config.yaml
hidden_size: 256
num_attention_heads: 4
head_dim: 64
norm_place: "pre"
qk_norm: true
optimizer: "cautious_adamw"
beta1: 0.9
weight_decay: 0.26
decay_fraction: 0.913
batch_tokens: [32768, 65536, 98304]
max_seq_len: 128
MLP neurons of a small language model. Each row is named by its layer, matrix (up: input weights; down: output weights) and neuron, and shows model dimensions 128-223. Each number is 200 + 30 x the weight over its row's rms, rounded and kept within 0 to 999.
Before each neuron's rows, "fires after" lists the tokens most often just before its 100 highest values on Wikipedia text that the model never trained on.

fires after: "\n", "e", "′", "mp", "ve", " S"
L10.up748,242,172,204,234,176,210,150,161,210,174,176,232,213,194,185,191,223,222,119,188,181,169,195,206,204,134,242,252,206,146,157,214,217,145,184,234,243,179,187,247,197,152,182,254,233,190,217,164,184,142,246,208,202,233,208,200,183,196,177,209,186,177,254,199,226,210,168,243,221,180,165,241,231,170,151,229,203,184,231,191,231,216,190,209,189,200,243,168,213,192,200,170,187,222,209,212
L10.down748,265,236,229,186,238,184,206,174,198,201,191,160,181,199,226,231,184,186,161,197,168,196,224,230,242,252,238,164,176,158,242,151,242,165,172,142,160,178,212,203,244,265,198,212,184,213,197,168,194,149,217,228,193,210,211,217,213,205,149,149,218,215,187,235,167,188,210,181,209,238,145,173,207,244,176,149,286,231,211,229,207,233,196,190,192,176,228,154,227,203,254,226,215,205,178,207

fires after: " ", " b", "B", " Bo", " Born"
L2.up21,179,166,177,239,187,139,162,185,225,202,189,267,194,163,253,184,243,178,203,187,196,179,207,205,205,196,223,233,189,181,184,202,284,168,197,232,203,228,233,186,223,176,192,156,155,137,159,155,178,200,237,228,209,179,179,213,202,189,128,159,165,163,165,250,263,204,136,225,166,177,202,187,188,135,194,183,239,191,203,169,234,219,256,198,207,197,262,191,233,236,217,187,209,147,205,143
L2.down21,171,263,149,192,200,244,195,159,200,194,209,197,183,228,238,185,199,217,185,161,166,145,182,234,222,218,169,194,231,198,197,240,195,150,230,168,242,229,188,199,191,195,234,190,151,190,171,154,151,205,272,211,216,189,213,207,229,188,212,208,259,162,117,162,152,187,190,219,214,210,201,170,223,211,178,232,208,143,213,180,207,200,189,232,155,276,207,213,259,238,222,175,194,209,236,178

fires after: " ch", " w", "H", "th", " M"
L3.up188,189,199,211,218,189,196,207,191,224,254,171,196,168,126,219,171,156,202,217,201,143,163,224,208,167,226,240,251,218,154,193,148,223,169,188,283,207,194,146,202,199,172,252,190,192,191,211,229,241,220,211,212,251,230,186,156,177,169,205,224,200,122,212,248,167,206,205,257,184,192,214,203,200,179,193,130,221,164,192,124,155,181,196,257,243,136,242,232,266,196,160,231,203,131,182,203
L3.down188,224,184,163,214,220,220,170,163,166,218,178,218,184,245,229,245,230,228,211,183,172,271,205,222,195,216,233,208,229,229,226,170,183,256,194,237,180,169,237,211,233,157,169,215,139,187,197,142,210,184,258,179,209,192,183,141,158,215,209,241,253,235,237,240,161,224,170,211,184,287,212,200,197,239,199,220,207,226,146,240,154,201,143,158,178,222,201,157,196,204,213,203,227,219,168,212

fires after: " ", " b", " f"
L8.up919,189,187,217,186,181,216,195,232,228,154,165,157,161,151,179,295,190,270,178,172,143,186,195,189,203,219,189,144,157,167,209,235,212,179,201,247,219,199,211,183,213,205,205,215,204,209,243,162,200,237,234,187,166,188,183,230,189,225,211,233,227,175,156,181,183,161,183,166,201,197,234,188,218,158,206,215,208,280,243,200,167,198,202,151,220,173,204,176,235,219,163,163,193,170,172,212
L8.down919,264,194,230,207,213,175,207,212,148,178,202,179,215,228,221,202,251,186,155,174,213,209,213,219,187,182,176,170,255,159,181,158,145,229,168,193,209,214,164,185,264,210,153,213,207,192,203,178,244,175,155,160,215,180,195,210,198,176,171,147,185,201,195,210,193,172,163,194,197,215,170,220,216,209,175,172,196,147,195,193,185,192,238,189,173,215,188,249,133,175,186,152,146,194,185,183

fires after: "k", "b", "w", "p", "ol", "lan"
L2.up560,157,151,228,178,212,171,168,233,196,141,226,218,242,180,228,234,191,202,207,186,197,162,207,156,230,126,196,185,218,218,204,222,223,172,193,222,218,182,251,191,159,170,189,191,173,211,173,190,162,195,250,241,187,139,160,278,209,205,166,165,195,218,200,206,205,233,147,184,201,209,238,205,197,184,220,214,205,189,170,233,209,175,187,186,221,162,175,233,202,234,113,190,234,206,237,190
L2.down560,205,217,222,180,267,205,136,270,189,239,178,196,168,159,171,191,173,184,194,191,222,202,193,221,194,197,145,237,196,243,228,201,222,203,238,187,235,196,201,278,140,189,219,213,224,168,203,187,228,213,214,139,203,194,192,193,212,218,119,187,230,199,157,207,157,178,168,226,190,197,204,198,157,171,186,174,214,230,233,199,235,166,239,218,179,191,192,160,202,249,191,195,134,182,209,216

fires after: " De", "e", " Se", "c", "im", " "
L2.up327,230,209,182,219,201,221,194,167,212,218,188,166,213,198,178,204,204,191,190,192,187,190,225,173,179,146,206,242,231,207,173,226,235,236,200,222,291,237,197,223,210,225,173,187,151,206,165,200,164,215,192,201,202,182,194,244,153,209,135,229,220,137,237,225,206,198,210,214,156,189,206,246,182,173,208,193,143,235,230,233,169,222,255,214,224,210,201,167,225,189,235,107,185,206,160,258
L2.down327,220,208,178,183,239,212,217,251,191,215,211,197,187,170,213,231,175,162,234,241,226,173,170,223,202,183,156,203,170,222,181,201,224,234,258,196,210,219,202,202,215,199,202,216,180,199,215,163,133,213,177,231,227,171,179,174,158,247,199,219,202,235,245,140,191,226,198,227,233,166,178,211,205,210,233,193,235,194,183,210,238,164,284,204,203,214,199,180,178,209,144,232,237,209,221,154

fires after: " d", "th", " b", " a"
L5.up414,158,198,208,165,244,199,185,221,267,163,243,181,129,134,206,231,250,181,207,194,164,130,172,227,175,221,216,181,208,186,208,215,225,174,174,212,213,184,218,177,219,203,125,190,212,158,146,192,235,214,217,223,224,204,161,196,222,178,174,162,204,220,187,203,186,241,203,187,209,178,197,202,191,149,204,211,195,242,224,196,196,200,205,181,184,193,253,209,208,148,200,146,158,173,191,178
L5.down414,209,197,244,181,229,166,178,208,209,122,130,187,263,224,198,174,195,213,185,221,212,243,210,193,214,201,163,203,213,199,284,152,200,180,246,230,197,239,166,222,149,201,202,246,198,189,187,230,224,233,214,141,223,129,221,208,190,156,177,136,225,135,155,167,196,185,175,200,208,227,190,231,211,184,216,196,193,203,222,196,194,220,166,265,213,194,215,196,180,239,201,237,217,152,217,201

fires after: " co", "-", " C", " p", "ult", " P"
L5.up453,236,202,168,214,190,252,230,192,245,229,191,206,222,193,219,175,234,180,198,187,192,169,194,177,236,201,201,207,159,175,154,232,174,179,173,204,254,198,165,200,221,163,127,189,173,184,190,169,217,220,227,210,272,183,214,214,112,186,190,165,171,142,228,165,173,219,196,226,198,182,185,258,199,166,194,213,178,236,197,208,218,141,242,159,179,178,203,210,209,183,201,176,126,196,146,257
L5.down453,164,217,216,218,177,213,241,200,223,183,220,202,186,189,199,181,144,224,229,208,218,227,214,174,220,219,172,205,230,258,209,173,235,206,272,212,219,193,204,220,249,161,177,216,220,181,219,147,177,222,179,162,189,180,216,197,216,190,135,196,198,244,231,171,193,235,187,168,231,223,151,189,201,159,179,196,191,166,207,185,244,239,181,188,199,211,182,195,166,165,172,211,178,246,160,185

fires after: " ", "e", " Li", " the", " E"
L6.up780,172,222,173,206,201,170,164,193,217,234,137,180,252,227,245,148,205,163,208,179,168,214,213,199,198,137,196,213,195,205,158,195,236,253,235,222,197,237,191,256,209,215,154,167,142,176,188,202,221,217,194,197,221,241,188,315,196,225,152,209,199,186,212,259,209,212,212,219,194,215,206,230,187,175,198,204,142,171,203,210,191,322,282,239,187,183,228,182,215,171,236,190,135,172,153,219
L6.down780,223,254,219,197,202,139,213,195,195,216,246,190,196,159,237,218,193,201,187,209,197,169,202,201,214,249,223,137,191,169,195,191,172,217,256,264,219,228,249,248,196,159,240,205,170,138,211,199,229,244,224,189,204,129,208,213,215,139,216,211,212,219,236,243,185,244,265,200,197,218,220,139,291,150,174,196,254,144,213,182,221,225,190,188,175,213,184,194,171,186,191,162,195,191,178,193

fires after: " |", ";", ":", "y", " "
L10.up977,211,198,208,206,214,241,171,203,185,157,222,143,175,150,149,210,218,183,212,140,155,176,238,223,194,185,224,196,205,185,218,242,228,220,160,210,207,205,224,218,220,130,219,163,259,180,188,181,228,162,246,243,208,209,213,186,167,212,161,200,226,205,199,243,193,194,207,220,182,167,182,216,200,113,202,163,194,220,265,216,212,190,253,187,219,209,186,161,195,202,196,115,205,198,137,199
L10.down977,180,186,207,165,184,213,171,208,205,155,185,135,154,236,202,199,228,199,136,192,192,162,217,184,243,194,188,220,201,171,252,223,188,198,221,194,174,188,162,201,257,209,222,179,226,220,215,201,229,229,193,141,188,202,198,220,206,228,196,222,252,203,213,193,201,175,193,162,215,201,224,250,223,256,177,219,188,210,189,163,187,196,174,120,197,171,224,217,165,181,220,210,196,234,169,244

fires after: "P", " C", " P", " p", " ch", "th"
L2.up137,183,189,179,191,202,217,188,176,257,203,250,197,195,127,213,152,167,160,196,183,202,166,209,242,191,227,196,175,203,169,170,210,213,208,183,184,227,189,137,204,190,197,186,225,183,179,210,231,215,218,236,199,276,219,221,182,197,180,250,169,211,213,235,266,198,211,185,229,234,195,209,208,193,122,192,190,212,224,158,184,169,134,235,177,173,176,207,216,231,179,194,190,139,177,195,224
L2.down137,224,226,212,174,190,218,166,199,234,178,148,186,197,186,193,154,214,230,190,166,200,225,229,222,170,198,182,188,191,177,206,199,190,213,230,261,169,238,116,224,219,212,216,242,182,152,217,162,189,190,241,179,206,189,187,221,224,271,194,170,212,214,201,281,200,154,161,240,195,136,189,148,187,174,180,225,196,205,191,266,185,201,231,212,141,181,206,222,235,242,142,189,251,167,166,227

fires after: "w", " b", ".", "b", "d", "ten"
L2.up84,175,206,200,215,239,142,176,241,196,134,200,253,174,210,182,259,228,179,203,210,175,204,208,174,204,199,187,206,190,222,187,204,201,216,213,233,193,129,218,179,221,171,161,206,230,250,121,170,216,177,201,219,210,174,129,211,164,222,217,210,193,125,182,228,199,221,187,177,202,216,209,231,223,210,214,230,240,214,204,121,168,200,188,159,247,193,272,164,177,188,178,138,143,201,203,189
L2.down84,210,248,212,197,208,258,210,218,182,216,197,182,189,187,147,230,181,202,210,202,193,198,199,228,165,191,146,216,252,231,211,272,207,197,191,253,225,163,219,216,234,195,206,184,181,204,174,159,212,205,151,175,235,204,191,172,180,172,136,187,177,201,152,232,205,210,246,197,198,186,202,214,240,210,215,148,128,206,204,216,237,240,231,192,194,203,226,216,207,171,184,204,150,208,247,171

fires after: " ", " of", " for", " f", "=="
L8.up1020,178,178,151,198,224,207,197,215,183,194,196,191,213,167,186,196,226,231,172,217,147,160,139,167,216,148,196,169,200,210,251,170,193,228,174,189,225,239,181,204,234,154,157,229,131,249,234,220,201,208,200,228,182,179,179,199,212,231,185,233,238,214,189,225,209,167,216,184,209,194,210,205,172,183,232,238,174,197,272,254,178,172,206,160,259,232,225,168,217,177,152,123,198,190,151,208
L8.down1020,203,207,213,126,213,213,201,182,263,201,177,191,192,221,240,172,232,219,219,213,198,261,187,224,271,183,195,222,243,191,180,157,224,215,199,185,176,220,189,204,247,214,244,194,217,162,173,300,222,195,152,268,177,213,163,186,194,215,146,206,250,238,190,242,209,202,173,190,175,173,153,177,160,190,216,193,226,178,213,148,200,237,221,250,180,200,200,259,196,181,212,235,227,196,230,187

fires after: " ", "L", "B", "R"
L2.up550,173,178,195,222,162,189,200,199,166,246,174,245,228,161,207,237,190,193,205,171,183,191,182,227,176,213,214,235,227,167,151,173,251,176,175,242,189,196,244,185,202,206,239,154,182,194,188,176,236,212,205,257,256,171,210,244,207,208,213,183,170,170,179,214,160,206,235,256,194,195,190,230,197,199,210,238,221,198,248,169,198,232,232,226,197,189,203,181,206,223,184,218,157,182,179,168
L2.down550,200,209,144,194,191,168,252,176,197,135,169,188,170,224,253,197,181,248,223,253,214,187,216,245,260,231,208,221,232,152,202,176,199,191,192,186,222,171,195,198,192,198,238,178,190,253,202,230,177,206,179,201,185,211,206,226,236,187,202,192,186,235,158,176,168,211,151,220,162,153,188,186,230,183,211,178,186,198,179,222,173,199,189,216,198,207,156,216,231,157,174,210,190,194,188,235

fires after: " ", "R", "A", "In", " De", " In"
L3.up770,222,185,241,238,206,211,197,221,195,233,169,207,156,186,175,195,244,174,204,172,201,198,215,203,176,224,208,176,197,170,233,239,256,185,159,191,234,218,156,189,268,194,196,140,199,222,216,189,196,218,187,181,274,190,251,247,194,218,168,199,198,216,212,196,214,177,155,224,250,199,195,225,144,201,211,204,187,242,213,132,174,208,273,211,157,221,208,227,181,144,211,193,174,216,130,207
L3.down770,223,205,167,182,214,137,218,208,189,143,195,254,206,210,248,183,224,221,229,207,211,144,155,181,185,219,177,193,176,230,174,219,218,236,267,245,210,227,254,224,198,182,206,189,216,242,156,202,177,149,135,208,181,178,165,178,224,257,214,186,195,166,202,176,198,188,224,285,225,227,154,162,259,238,192,205,200,224,200,231,228,196,208,237,187,227,211,238,204,226,193,241,201,143,178,168